config.toml
norm_place = "pre"
bias = "all"
parallel_block = false
warmup_steps = 200
steps = 7679
MLP neurons of a small language model. Each row is named by its layer, matrix (down: output weights) and neuron, and shows model dimensions 352-415. Each number is 200 + 30 x the weight over its row's rms, rounded and kept within 0 to 999.
After each neuron's rows, "fires before" lists the tokens most often just after its 100 highest values on Wikipedia text that the model never trained on.

L9.down1203,228,185,205,174,162,219,231,200,226,173,182,226,196,191,240,188,177,215,251,192,214,204,187,245,187,156,181,191,248,227,197,225,220,159,232,173,197,174,196,209,263,162,214,179,186,151,187,225,155,220,146,221,163,179,281,167,195,154,205,213,198,243,167,240
fires before: "7", "8", "18 ", "17", "7 ", "8 "

L9.down1639,242,192,208,209,168,156,203,200,146,212,190,172,261,264,217,193,212,213,170,243,210,187,184,254,249,185,239,206,224,142,227,232,225,194,228,170,218,217,182,207,200,195,211,194,220,158,204,197,216,207,177,204,193,155,211,237,166,176,203,124,169,227,204,174
fires before: "5", "5 ", "6", "4", "6 "

L9.down1794,211,210,186,183,244,227,175,259,233,200,196,227,162,155,230,209,152,210,236,194,247,221,208,209,233,213,189,211,181,189,171,212,227,228,197,208,230,203,242,208,156,136,150,215,173,231,190,200,171,244,197,212,183,229,149,224,199,204,193,195,228,223,188,132
fires before: "| ", ".", ":", "|"

L9.down1074,209,186,242,188,184,215,208,209,228,238,208,233,148,218,140,189,194,139,211,243,216,197,228,256,188,258,183,208,165,219,207,143,184,204,256,196,254,235,234,224,220,216,185,213,221,182,182,221,166,221,195,233,194,269,220,202,216,154,202,206,179,191,204,183
fires before: "; ", "\n", ") ", "| "

L9.down3430,194,203,169,237,201,171,174,222,199,181,216,212,203,151,255,242,228,199,205,205,165,178,223,193,166,178,186,208,169,153,184,211,175,192,197,171,167,208,195,195,202,176,198,155,171,229,185,213,156,195,173,186,230,202,211,140,183,193,156,161,164,168,214,215
fires before: "5", "5 ", "7", "7 ", "Total ", "25 "

L9.down353,180,194,201,207,166,227,248,154,172,265,185,163,194,243,211,159,209,173,221,234,161,202,233,173,133,223,217,206,228,172,225,145,228,229,200,193,193,178,160,157,166,199,213,202,201,245,150,201,216,239,266,200,211,194,223,197,226,213,262,240,208,240,205,231
fires before: "| ", "|"

L9.down3838,221,228,193,228,215,189,232,163,230,159,212,232,180,207,172,201,265,210,238,161,139,197,151,148,217,214,202,185,195,202,169,202,221,212,239,259,207,141,188,197,214,258,155,172,191,133,228,222,184,188,182,168,208,227,219,208,173,220,228,145,189,166,225,202
fires before: "| ", "|"

L9.down1687,232,182,198,250,191,218,233,216,236,183,208,139,214,208,168,236,204,183,217,205,217,151,242,168,194,236,168,191,227,148,150,180,198,165,235,182,232,160,183,235,189,217,195,175,220,263,176,213,158,238,212,194,147,195,168,170,242,205,192,168,195,255,247,190
fires before: "–", "17", "19", "16", "19 ", "17 "

L9.down3782,206,203,184,110,149,185,190,177,164,140,149,189,241,226,164,203,238,180,135,165,202,178,171,210,170,189,240,200,233,254,184,176,170,163,159,160,179,208,219,220,199,193,218,228,135,234,194,208,162,180,212,195,144,169,219,143,233,213,219,139,242,213,187,257
fires before: ", "

L9.down4077,194,184,188,238,203,167,175,159,185,205,159,203,199,227,194,193,228,193,202,166,177,164,152,195,206,238,197,226,216,161,276,209,167,120,200,201,171,194,201,225,201,238,189,243,145,242,208,152,167,143,221,209,199,195,213,159,183,213,216,205,258,212,159,160
fires before: ", "

L9.down1510,152,204,221,173,177,185,185,198,199,167,284,184,188,172,226,158,184,221,115,181,205,182,203,253,184,223,182,223,149,180,221,267,225,196,202,244,187,179,284,231,171,204,174,172,206,196,189,210,209,161,191,211,149,221,187,180,166,184,209,172,225,137,245,217
fires before: "|", "| "

L9.down1289,162,160,224,258,177,201,214,222,208,123,218,220,172,250,254,262,254,195,172,138,187,235,162,202,184,165,158,224,178,243,200,154,174,166,272,242,190,171,164,182,252,213,202,231,214,230,205,205,233,177,184,220,235,198,191,203,159,219,171,222,221,198,194,205
fires before: "–", "| "